From a checkpoint of a small transformer trained on Wikipedia: biases.
MLP neurons of a small language model. Each row is named by its layer, matrix (up: input weights) and neuron, and shows model dimensions 400-495. Each number is 500 + 50 x the weight over its row's rms, rounded and kept within 0 to 999. Numbers have three digits each.
After each neuron's rows, "fires on" lists the tokens most often at its 100 highest values on Wikipedia text that the model never trained on.

L7.up930:529551477532473538551472470486511423514483545511518492479486447591413504506481476437528471404493514486442514469493502466488536558532603496467473542419514424454444450518611443365478441477477559545496516544462531523543555521506531529530593549554524513514427437482476440475449520506410496537
fires on: ",", "\n", "),"

L2.up1056:481598555476518561535440475490505486520545532497565501503548538519579604538461499449495527584538522569501459537455523438539512466501497542571495521478456495496531563506533617423555502369511522524508458521534529573470545461482407594545505455530450497554516501466526462507526475558469508580
fires on: " by", " of", " By", "gor", "ors"

L8.up472:476601540453521552509451500580563516512460465522551468550551520534466528496517507419452515520503595465530531515473460507396580468493502557567508440519588528457444533580558507508522501515522542475492557460518472552451468503512524483493431463492518511439426447458486506486472514470558465475
fires on: "\n", "-", ",", " of"

L6.up1173:439424439463552500594498568537528432474529476495508515480465520437450549429540520465423501536573518416518534513528397505471521440470537548520546485396576506466466522458462510506508484533398476497573548484482491411538532488548535523567523606453554601556509433547533521429450511570542446513
fires on: "8", "7", "5", "6", "2"

L2.up723:537504470509401545536419434527507496510510518522443469461481483477532540437392446468510473463504566537541451514425515533558564522512614412450486498554466389437499460497557461453465430468518499487458434494539559525454381434577414566563523477565488544575436460455469568471434443428458415519
fires on: " to", " that", " can", " helped", "can", " Can"

L8.up385:522533485514546450472569435489466563515446514502453413515366575558555525465448494424504515543523513592490455441547543463435532470473583548510436607486548481455496596459563561501470389503524512492543500598504486492609532517524534468412467522517462533556476558519615556511485456515479487488
fires on: " in", "2", "9", " Al"

L6.up612:558511497591495548640478548511567556510497463489458413558528407452512509546562578469500510481484463518539531527542500491521554439553432467569468536494381509405471507496477496595477461504467551460445464478469458422526562577546480463578563598546504464513560458510471494514420529531463390525
fires on: " |", ".", "\n", "|---|---|---|---|---|---|---|", "|---|---|---|---|---|---|"

L9.up113:495619555585469482542442589495479447494446429525617571492504436563484536534494534513451544527518550419483454495481490354526500617432508568502473576529513470422533472510525563489457453465527439585461550441474434495519507467543490459517448468515501424528509541648480477518505562448455437514
fires on: " of", " in", " at", " from", " to"

L8.up743:551394572445540551434530492530487521499517546481557492452537460505478492579502468486454512551492508501398515481400429486555449511486540489493537553530398469467467604472436479588522479561534498484339534495448477575485543546464527561522514548471510592537475471517507499434450473516621474578
fires on: "s", " of", " an", " a", " the"

L6.up1032:493497495422417511504470531526549518454468479457540463447555567507543478453488607437533554487508580551530578496433556462582546467499447478509500573528471437535506475425493561489520469492534325537527465473502423534483516541482528511407516440523442424546489486457586476461454505518566511531
fires on: " in", "1", "8", "9", "6", "4"

L8.up464:451559598575498487612458560488529548458410493518492439487532473535504525475567478437497463502441508496516548454483534524510520515469557489478460532496499443390545374453422456435534439538559535603629567407438530503555550449512471459438520496426544499537514576433467508537416477503408480507
fires on: ",", ".", " and", " was", " is"

L7.up407:461462470491415566379554519499476491475536502511444378404453540612475537517533535493487443550482520533536511453502538415479488550428499424563510523485565515430446436530413492560491468399470532519512417508523610473525547470459546422503466599523496382496515490475591448442580455434457489503
fires on: " and", ",", " most", " or"

L6.up138:488510465488494526528505397407546460432524491489462524472564583465502487454521488425496522462516445541442470509479517461499496521514511483552574526491482425449490610489571538461519409544621439441550481508522537421408529464555511408593484561502346527506553494506527499486541583516391494646
fires on: "7", " of", "6", " word"

L8.up658:430494531488452500498497454362544527500509503475518469549461499391499486505494498640532497516484465496568508550481594449491493464472505580501465422501503575526603489521493533433533442589564452474569460477591524541500532452445526473512485594488443444463570460450469532533556488532469562493
fires on: " a", ",", " of", " |", " the"

L8.up390:489489520494549462502483423539498541542530602541540518482474530488488502422508447531452506449497475489493455461554467498546456458481521443504501401484482485464571543516515492516495418509541559542527491524442503511522490535498409545583519478547564587514488561497440599536529443501383500487
fires on: " ", "1", " of", "2"

L8.up987:405537502479588529440404510560449377474541527530436545484497407550368588533438595403506548468490521490515485411485527492482531484420442524453505584455545500423487614567496514439547435497526587416512521478440466475404506539577562454459487532548495474442465445442531412405499489456506446498
fires on: ".", ",", " and"

L7.up1052:468531473489535562434446463480421469476577465502533413433544406447521427441540602426476492436473494561568431555529572456571496482508533452565533474408578560481360534517513541514499464544549474490616491506455384583490640509493486522534535496561473514541506488479451523522541548507432504443
fires on: " had", "8", " was", " as"

L2.up127:501487494551485543573510471512609474491500508466477436473478505555479518464447538425533556473558510449523485450427500475496475489484435432569566475478577545500540473451450587521564521549472510487541526530505565475491505527398483489499645391406561607477542480521490482524490476446568560533
fires on: "'", "\"", " '", ".\"", "."

L7.up928:522501444466566509555514563546449499546550505519524499469485473390447564481511527557446559424477406535483528462485486423499454457527494534439433561484578468579561526525561591469444429471514465459502643474578473513508479406346523508511529555467593429446449492433462533536495454538483438547
fires on: ",", " is", " was", " are", "s", "ly"

L7.up1181:558450397483439535574537440546532566525485531614514515547563509514578541532507531486538477503527423532450498410518468460603494590619407447525473476606547559458541473559497556535502449563511465510488499481448583497504404439480396471501533561456579450461506493428528511517487442485484433462
fires on: "0", "5", " with", " and", " the", " "

L8.up516:530488469535512511479590478492473510529527572460507550480401512503522554483497550434467480507594440504541516456519398379539529484439487498453422425487501510509460388536422577410564485615533561507437448475527481473517543476456578444576552624418479405628501514590488503459519517494459478501
fires on: " as", "1", "As", " each", " As", "at"

L7.up346:553484514478574407589533483538523450527414498498510441456507530526536521490474497506531458569461441550470525444543598505421437534435541448470531385473474443457441459495359471425532503509489457554584543413508561458472487496505558508403552531504522434460562496472507555553444400503498500505
fires on: ",", " (", " is", " =", " –", "),"

L7.up1267:485588441453569499531466424445539511527503476460499522543513546406510481537446496487491460461470453542579526482520528422417556475515465449538393306483511463475460422545501517516505463450446599514447539513567484484519511458513591545419490538474500480532455555479524438470501503619447572487
fires on: ","

L7.up1252:562494420453515505465407484466519497537566485448499434507484426542528481479489516551545468433506509533411475540564522503447434399497508461474502547467472516408465484565508536520433514497483470463461499579554530509553542436492620517501574464535471493507519530605579480508407492569493443460
fires on: " (", ",", "\"", "1", "ez", ")"

L8.up697:487485490500621470572521519472478470495392511520510547532522543481500547523459503506457561488464526515418521497554497476494510453488446523544476505544429505502426455413494581487423484518520494511544424528452477488445491495485458515563431568525587486477533550478580603459567505537503408476
fires on: " with", " to", " of", " at"

L7.up376:520539564632545574478441437467422422510610457555509570468497583477510613437487474499416506494520547414579415437558417463616532486511511461403487483465490480438520496511500492574543530563480481610466503465515485513550535473499541487498454616474532511564515452531448458502417499506469515498
fires on: " from", " of", " as", " to", " than"

L7.up117:460563560456471452494607522500505492446462455522500446501545471486539445468449446447437585540502496410466453428542451444472507514489550512554546502529538596517446563562520536533538485399535434383517433445528481488552466414487501511527487524444502420546615524547486496427536512552493466480
fires on: " by", " and", " of", " with", " a", ","

L6.up419:540651562496537465516503522525488542599422452480496532423496495543572419526618662581489518480493465510460549403494518439538458504437454475437519527621586456483569530449494383533490479485477514538438518468542479507454478531490499521536468494505539465532521486610396512526532521514563457549
fires on: "s", "9", "8", " following", "owned"

L7.up632:490550488429552482559536486526478547485483419552616375499425561660592479514599504503390509490478424500515477517584440478484467560584523577390603447604547495494479474516439495542551475482502363513535377487477510488554447598442536483483514428564454517537509546550508502524523452441503478458
fires on: ",", " ", " the", " &"

L7.up1073:590495496418516477489396527547510497486492487453448436589545466487462511541486573530483515430533530534464475530474455519473518491554491444540538487504440446455510514555437453481426446588462396453490424430499507486539519568483508459550617486483467455463410475528481406487489528429505479479
fires on: ",", " and", ".", "\n", "\"", "'"

L8.up685:607501524435429507460487447504562488535534517505514425527471547427454515525565517576524492459480508417479477538591535475418499523585557451467593515463523446556414458408474508493446442382612430548407557439469495518545469507438452611470481563517554495478496432544539418485443426473535543579
fires on: "1", " the", "'"

L9.up1057:521425423578487423511439500455517525451406610514564473492531507561457509514410493405506438457437534411459533448506468521494544480489434511423503604545579517464478420497529541469442467499448449560456511527508521484512412531504384472532467487496597457483419490517463490561442477503503451492
fires on: "0", "9", "2", " ", "1"

L8.up1183:522506499529520490601437547449533460458521555531452572473500514442465566537459462517513461568350434542479544585535478368560569580554406438465529549520421502522496472422491520539393472581469509467490471556477511412421527529470573499519423506524552528460469503463515467479461446526426518534
fires on: " at", " to", "t", ":"

L8.up252:527474468494492512429519558506450497559555429446475521480500476467492528475517507562648491446551520540474486481540472458480505609467448482567473516611489578456482498662427405531408554418466411473487475497493473559402431519533518505372547538550522599393489501461458473497600570470539521520
fires on: " ", " and"

L4.up467:524509544566467527450506501482457441509419389489407512505423388523527513525542513548453384546481531535563428543499548510571436474486470548477494435602462506410448457488441474545506472538524444477488516558458525471570396556524518558528470505520457492459428504421586525567519551469436494531
fires on: "==", "\n", " ==", "==="

L9.up796:469379588534476505439531524479509457448465525504567476511601557409556471559546486488566465511555444507563451523525504516454446609542473510581464440500543492439575495474510639510413407564440453482633565585433580479509526459430588552445463583508488513424560458495518551553554599478475480478
fires on: "2", " a", " of"

L9.up284:638567530500577514431425555479508588576522524551494603480546572451555471473473454540455498578500456527592470460501454473530584368548572431457561493480514487453414481457485545533425532481445494538528460402480468591417580529552480496532476532591519530604508521460506461532532506495530552511
fires on: " to", " by", " for", " as", " and"

L6.up1209:504505507521531503559526481432458401567510493553464535479453508537476400548538484411564560431510509560501440497473492522471559494574439464431524463489546478427464441521507518501509489435513601544542448401610484575452505404495533548582532557489522412371409543458459559479475570502516465515
fires on: ",", " that", "s", " which", " one", "1"

L6.up844:483530476481485511470517482455528456584430560627569497382544478526501492441447424526487530485530497531473515495540500469485426447568415506447458421566465540430474461512621472557532533546584479550565519456597481509556561462445374398520472499416529469474466429447492555566484532525528413537
fires on: "9", "-", "s", "8", "2", " –"

L7.up1237:484532549475535579528544580481467510566562463498441535555519499430478498425489465555415514468468486526470456446371519471474468532532494538568491463490517486511440401521503514539554441533489501484471720443543488554446506473459503472452603516498582481537503683514407476537433534434434536540
fires on: ",", " and"

L7.up446:440421507545490529371601597522502510481474528550526508600429495495505481482538461556400457586489478476486367548489496547475515504553589438541465480484592480446508482441482485478547477566484427529445543488525455485611479490422556465492522445588556469454577507552546536533556498470460468453
fires on: " ", "0", " (", " |", "5", "1"

L8.up168:439569544414534436562465644491468542571399472530516556565389546578468526510488550555489507554535542471523427523526372546518406507524542526451461498519387496602629490614466592471478498457482450485477455548567541533487473464493559509472487580398518536490516368544511512579509454564502509517
fires on: " is", ":", " are", " was", ",", " ("

L9.up1205:524462541486563470579531501535528595624524445483577547529483530587448453521536518538422538426457460547449542518562452535478599560537476452492563500510533423495454478505448421564521487469521505536396454440514460494451420510489548559501492428430523430535438514451477512472507517487505526476
fires on: " ", "s", " global"

L4.up1053:520427505465486476472476438455387543580537403540468542379531461555567482488420493549441401508556470574500516543483508530507538550488471454514424523509440517496529493480543530466462490545520461495494517388524487533472458512475424416527465476393482653454497514410500499503555526487485482540
fires on: "-", "ir", "\n"

L2.up167:597486533399519424484464491511493512514543609498539503445450419489624553512509568613516450581514538568503472603531500500469453469473522469464504425485473413479531525513539410480485431485399465538455509501603469482515430580439401518571495558613533499515482527546535403529517499523499516476
fires on: "1", " to", "3", " now", "4"

L4.up407:543503529517452542568561382550423537426509500555409531406501530507483461480538509586455445511524418507547535554481486414514570518552497468406511372499510514380526422476591479553446473523518486409518569514424590487497502533549438466531486502558523542497442465455514538497493498511546584521
fires on: "==", "===", " ==", "\n"

L7.up81:502591583473465506506489397476495400444626545508476505487485478435549479523429483470481494553490518463470599471497563507504493493507495620552485425503499475536446648478546524517510464563550480420549428443550436499525507526520575492478390567477488453477561541598558514565494498468535514575
fires on: " a", " Le", " A"

L7.up936:513519514518491417454493578430469498494519505512461418499548576563483593533507493539444471445410535570504497533546467439546518527540550449551526556560574355392498504547480529555538510530425465535448502563521483434476512488455573447486554582532465547476438494508443471516545447525486523488
fires on: ",", ")", " following"

L2.up360:544450541466492521434533549332521678413515451569511521564532477496522554427427490446532407546445527580583394500504455511554499445543439530556463483546502578546534540409534550534495528525505462506529530523373533397573550498402499466403478599494539520465533452513549501428513560354413449484
fires on: "1", "0", "2"

L9.up1089:467483522525630614549500412571391503614524527476498528478493530418425432521551421489465458472487445513531475452617492467632568440467537519539503516609468525435427659487549498451401525566522597486520463565515367620474544442569544487551483452510503404498508489383582468498429536472575512448
fires on: " was", " a", " is", " an", " as", " J"

L2.up359:625438483584525489485505474534524572508488480525442484430510527485609546483483545464463434535528507573508474541517482359509508486565489478486527491526420560446434580454496428459403513503502495495502539368500466480471429477481438497550508438535468501518420522458491471478520459495515479454
fires on: "\"", ")", "\n", " |", "),", "\","

L7.up58:496391509550419521469554421513460443500538442508495454485506457501509518543530490486574507509526494509627452538500462539432608577568452595446611531495453520436546479479600488454496474599495518577433573418494467549532444471558529562585520506558460481469548477497518565543547488542503461542
fires on: ",", "-", "1", " of"

L2.up298:564519518470475544541537483516494488540485490540483529466432547464489471506439469459492466519554546465508571478446536527563525572501509417537567497518514503505587470449403506516512466594540458511561600496546516507476431525484589462493545509485548452523539429475563580460580505541481517504
fires on: ")", ".\"", "\"", "8", "[", "7"

L8.up1175:477393482577506503397456512501517588518475540516590494584543487557468510456464522579499386438507486555451486548454433444501468497441392542564459620618543562475544435571468532506525508469518530589467471417503478516471444522545535485505474493434480538547515493482555591530556485525450411520
fires on: "'", " B", "-", " D", "u", " K"

L6.up1217:568443559480533462505512401489510531389475444552477437537599465481534555392458519495381472545490518391596489556489529469502460473459456440527494299445468485458549506457514564511501481496521511417464484454470564506518510579508532450504590485489522564493537526464557527547527444474555523508
fires on: "\n", "==", " ==", ")"

L9.up750:530472435568448540407494484494455457516479470585496435499553604555567462481474602463496554504627447516495492533438446535529520476495526505487500474461449408522464378465387522446462531491504429502541541508459513547478442511456457503480427466528493590545462570497558456437568579434438567518
fires on: " |", " and", ",", " POL", " for", "-"

L8.up834:528551506472491578374456515509407462452508516478519555441535549504541554488508573496490472539546426549511527499506386421452550509464574427545444450493516544520475596442496417519508476559567556532431512530495495518427565567435549479474465533491452459451475432511549467491479684511547552509
fires on: " the", " ", " The"

L6.up968:559526475464454521402506466507509486507500544526556416425433493456541520505506409616443462455486492447389471494434559469363477481613538486438613553558517568506522508557483568526521495472571500467583640462450535490563473495536467528489515567518647566577507560508556544508531557462465524532
fires on: "-", "'", " de", " ", " De"

L8.up223:501512497594491538507601557485587522374471393509493534479561511502429483540459455565498585505467517498523495576500544536463417482424537546512537518548468482532564532570521505469456437437495482523415520576428430519553354454446503496531537508567526476546578571535463466506527544445463541542
fires on: " the", " to", " of", " after", " since", " following"

L9.up31:562484461449606492491582402459443523618435458543519552554509498427568578433533471570539496495481519477501517582440466525554592420537511491446486499595506571474406447466530452491464576453508528468525525380513466555449470509430444442458509400525555594542514488420573481471484375466563447463
fires on: " and", " of", " by", " with"

L6.up636:511510516534469499449431432596489424553507480395510520456523471501551386511417551484456477527526511560485499430435512507347468507611476537480478616514415577418416616495444485535481505481569408462531469405477472504611484533558522464488473421496563458572475540479446412568446523448467448517
fires on: "\"", " |", ",", " =", " (", ")"

L2.up1228:512484551508482486508503518564519445525541496499513482502529514545422458563553414566477423537546562562520549491473495444423523527618500514497553579417424442653520458461464407448491478459489556541437438498420496551526499521424507547565438483576529511522539473448484525470499576641461518587
fires on: "a", ",", " Citizens", ";", "1", " sexual"

L7.up927:514527436449448506480516463541446390498512527479440518485525529429454471453454466433446460538499466487549487463515479420514412495519477486481514507544593486488552456545549532519508460498655543618397557518527469468509470524490518532518525496503595554413528581539487539465506443479530547437
fires on: "2", "1", "re", " R", "3"

L6.up151:485457534409477556419522515467486480435542445514528542450438489548593559480491450513571606424499449471544481464496488466486548475549491465557527483505536566524437470576434498524537549472459516466569470481451521490493534482475389502480441511551484530467523544522428561498504583467520439527
fires on: ",", " and", "ly", " more"

L7.up276:461657496535553545482457528446493436519498510537452474524531544480490628399600472575460572451543418509522441492455490545562446425543524519505536439517542410504484546457594497539503496455527478394538464454426409577431516474448508449407540505466581563453509526499596398498575529498575546568
fires on: " in", " by", ",", " after", " as"

L6.up1053:491503520425518503399521394461503523505434502479546407481598566517554494581548508482475517563483448510499427442422495436470501571501428429508608525562530459496513522502427454529515465509527519571489595516479548528578562465509475519529428505462449550458468522489502479441492496480433508487
fires on: " |", "0", " that"

L7.up301:551514514545488539533493574450531463506486484429554499548459540435409468536478577486549467437365444572510426471524492482563497364495485518576496485548526523576464455543524448480516508460531462522456540427413443560536496577510522439519627553455435518484505534479573538514552476464534453566
fires on: "'", "-", "–"

L2.up1128:492577491444516524490481433464515506563463490503512412428480473488507532536470559425538550478543487493523458540453501591498471556502447465582590493613525515504585412468503553485600527488529473392474611549500513455397483542523547459446617507528526525487492457504502552425581406448498515473
fires on: " |", "\"", ">", "ä", "[", "("

L9.up1127:520439430444561586472526593569486488503502473465410539559476550515420545569511475519417426475494475551554516501376464475552477480467520408583450416537437433503515497442439411537555491524460558530591542439437467533521457441529495494531465575515585496452527488578470475534590407534414449468
fires on: " |", ".", ",", " \"", " ", " and"

L7.up1091:511446499601572477519472549445537491502498537456502474517553561476499553465454502485512475459519428483521545476447499415467473544541468514472447482468627486465557413528533482498505443427419419504413534528536514486511547454505565489453617450494477495411437615430477479525524541546461600501
fires on: ","

L8.up1029:545609524587483552488501495513504479494548478476501499575405488526524492489507509510505517363492466591550410533512465503515467504558531571571514516512551514462569435504501520561517527544522459575506503498461445473566468538436462515510549457500419536419610524468550510500492516534439442489
fires on: " on", "1", "0"

L9.up676:510477503492488506468442590474537612487550534494474492496467457560534536470429465493567500480491591434530456537578579519496505529542465467423440577536496564510410464528491473465539492576488439520514555540554449508443467461462492569568496517484471593536535515468405500507494519376522474440
fires on: " (", " known", "i", " "

L8.up214:444505612529401544510452505431541593497547392481484511591541455492465461462537500457451443462490511447484498564519522475443472571495492581524529428509544503500539540487509522544443491546470503623526462588534489473510398570473546540479371472502516471428480409535567509514531519449470475434
fires on: " a", " (", "3"

L6.up450:535491425431509456534546451560528474526475589514521517589451514490487581475517549507479587516447438569478465441449554525469569511470486540482471527634612531411551499564498552454505562569576423545492438509434522462452489556567426444599598466485575561527505477497507393411532500546592428495
fires on: "1", " the", " ", "-"

L7.up1184:393563464463437583451563452580440500519526438517606412454491563487405544533509491478511520418570415504413553516508527527490545492560574511516561551538462496457510584487402502547487551510518511535429491514526460510517492483439471519469420499586494536521417524510650489505490523510590507592
fires on: " "

L6.up144:571544530546483525535571516426571608446566412447475400478522472485484533508549450477490555574472496546485524568516529483526494543498420530482577421531527527474504463419414478411382518499459495472494449528588497440454481470447538483479525478575414545451526484404632519551573603524417535468
fires on: "==", "\n", "2", " ==", ")"

L6.up622:436429518594539483519426427473574489519544438493479422519479537558475539508539622535508630490546446473528539555533413486405520528503488451511489572503528508511549471509465529516546517537433520360485490524568449599470509471444481599556434480491469552517515456495580563503490532506434557409
fires on: " M", " m", "ag", "ch", " P"

L6.up877:508407518481515384497601536489559441464457461489454512544512507460493482467517472527489502497450486531505411378483429483497455453519562466518536522504531474484521555488507528489557411481554478410547458479594517473569474505493449502447454460434533483463578495487543493491553593474637484425
fires on: " ", ":", " a", " (", " in"

L7.up573:563524462566381550435519610533516565428461529437536499416469519567415563431528496460513407542530503471554502517476617538453556578565538447539582583553414450370517502451383554514569470463444601586526557510436507529475544565464502485509466535600594520463488409505494555516456515489510559525
fires on: " and", ",", "5", "0", " or", "-"

L2.up263:478482501443532505412409486462506522509509502467494366566451543449505489566424489477571510446494471559453524511484491462517531460463493482483526475551534457533439481518599471419583488509538503522427498484528373533510498513520550568535443502481452434537499469492469508542472451471380470603
fires on: " there", " Tar", " Azerbai", " independence", "arp", " League"

L9.up811:428509590435527512504408556500578509594533529464461404419426474474513549529434616460454536511482464474473576616484566526513488539516486507508543562514450530513511507557421509457501477469423513487487483470565518634476467445583387505474464461490451545630446534478483483523431420469488521454
fires on: " K", " T", " N", "ag", " M", "ig"

L2.up389:496573375546403652478498508499625515568415462506463609464499573474501526522539505448464482621568429476541514515472458532516503463390488563495450531451478512489434458467518437527513567453477489484485565468513427470518394485456540500482502446519491522458482528462494452469508542560465524522
fires on: "ator", "es", "er", " to", "ist", "ter"

L7.up685:454595464473591540465497503417518528409486474570594513528470466556419416522409458436489496559418511495526447499530564458511326522528476498507427579539451526423516536461474547440395457460509539560501434475503357512545499466509504575561464621438527504518582388478535557472520456504474439553
fires on: " is", " was", " as", " are", " –"

L9.up1068:608476527398435551418476509529587542427482538536402517523546594517526472496453487439504418474441498480538437517470486361518460579559542436517503497465531514523505586513499444486504391521583417453491527607554460551470415668559542502537455485487427478521363483540434510435443509425453480433
fires on: " |", "s", " ", " the", ";", " an"

L6.up58:519457494474546534402495556515551501501400501472541443451466453518382535428487526479468521423401531491482534472429555434399551483420496527526560499531540509447599560398452592507530547505500502568541514462494472469487504488508515529420495586535571469562456448486469482458441523378603504517
fires on: ",", " and", ".", " most", "\n"

L7.up290:411654567532569538529494449435454482460553502551562468437586512485413531537539549520476530451526480464492522422530567411458435470471511517408572471522480527502517534510450479478524464444383577582493503410493510456538451417617561455489476498612583428415602467435579477507502553478481451484
fires on: ",", " as", " in", " (", " and"

L7.up659:475522446462451555468569537481494529552495556508523511448511554532541500423521516458582488412514508492473467468504517398504509449500570552405479485491447473529529378506433447449569439544481485557525550475494425533502535523401481532554533476455510564446418475539551566495515517547496494475
fires on: " is", " are", " As", " as", "As", " being"

L8.up722:579479436588467424343479486518490534542612470558574533466504444455554523550480452519554465578413544544420412575578435499502482469504447532457496433482487516457520524508433517494434517485558557512424517515541437551540486466536504505434496373509554514459486486431442477558505568449488567429
fires on: " as", " ", " (", ":"

L6.up671:488446493505462567500482558592479415498415460482548567594480489449572411559482575473430458515576463539545494491550462440524474533498576513523465476484466527495517529507429532553425565479489480490452556435505423541413547493508501476464421538517562494555476573477406418552526481524500495584
fires on: ",", " (", "1", "'", "\n"

L7.up799:510539582480441520511489525479476549529400467609528581478592430468500488444513519384587467425456519472571504490485455572595522572584495454504506516522385437458543464433544445487602572426496512543497551393481382493491624498440518522493561484405474504523514527478585436504310506523527547501
fires on: "4", "6", "7", " be", "3", "1"

L7.up587:519500513490467521519527532477456470492561494475512498507490439528398482519472506522444451639486499446437492490523422569580580542493418474468453478487589522496428424422531392454458486578510514557516522469490515496584496557497541550483472470536401559442506571567569548499482419594562493496
fires on: "7", "6", "8", "9"

L6.up836:478480466529530492431467449521487505499502577537488478458546477642440519553479493558490376429432496514521551421535440453543523479525459456535514429599559510480510444412337548472480460523458606624518469430557413439471448356475520436568508545506568512488513455400516395453543480421498522549
fires on: "-", " and", ",", " more", "/", " or"

L9.up579:482482514416553486394503409397493504505555518497476496450481620538475570535520532395461472570554429478476474409527538500560541436555458407530462499497477569479459522517471565471428583527643515533530557499460418439499539547537431557531514560538507599529397491480524519496507435489496429470
fires on: "0", "6", " in", " "

L8.up843:539537489496492501509471570563558469434534476493389480540517441574453530486436574516513494446487490525422486461547437410413511463574473421533523503512526476518494534472486441501535535601428516556521416487444530526445573486482463534495466481481525500502474449456564491467515563471563443485
fires on: ",", " and"

L8.up29:562366533488469607399551467529547467570482496521434614492483510541585525400520328532467420477483495557399538575527438451431481457565554522460445502444450519515450479378437543544502442507533490474538565473451489443526465486413571490496525583516611506529505532525529391440494433434518471546
fires on: " the", "'", " as", " and", " their"

L7.up343:542519473447536538501445572508481508436518545461502566540501599490414497565473495463532591480444529560513526478497588507474526546466558494475504452562548529464496482570497455528477472509495385518513449469536455440477539553502514482538501640570526557494504579585541461443479466404598515539
fires on: " and", ",", " to", " |", "–", " or"

L7.up271:565524526549512476581413504579443484624460526430504371526437552528531424493519546517511524496537459520522461502438415457483357448327546439544529485478529521587499507515499537401420440475487531497499529574544461408556540526502522607608420484613494492512490503545580494582511491525544539385
fires on: "1", "0", "3", "ace"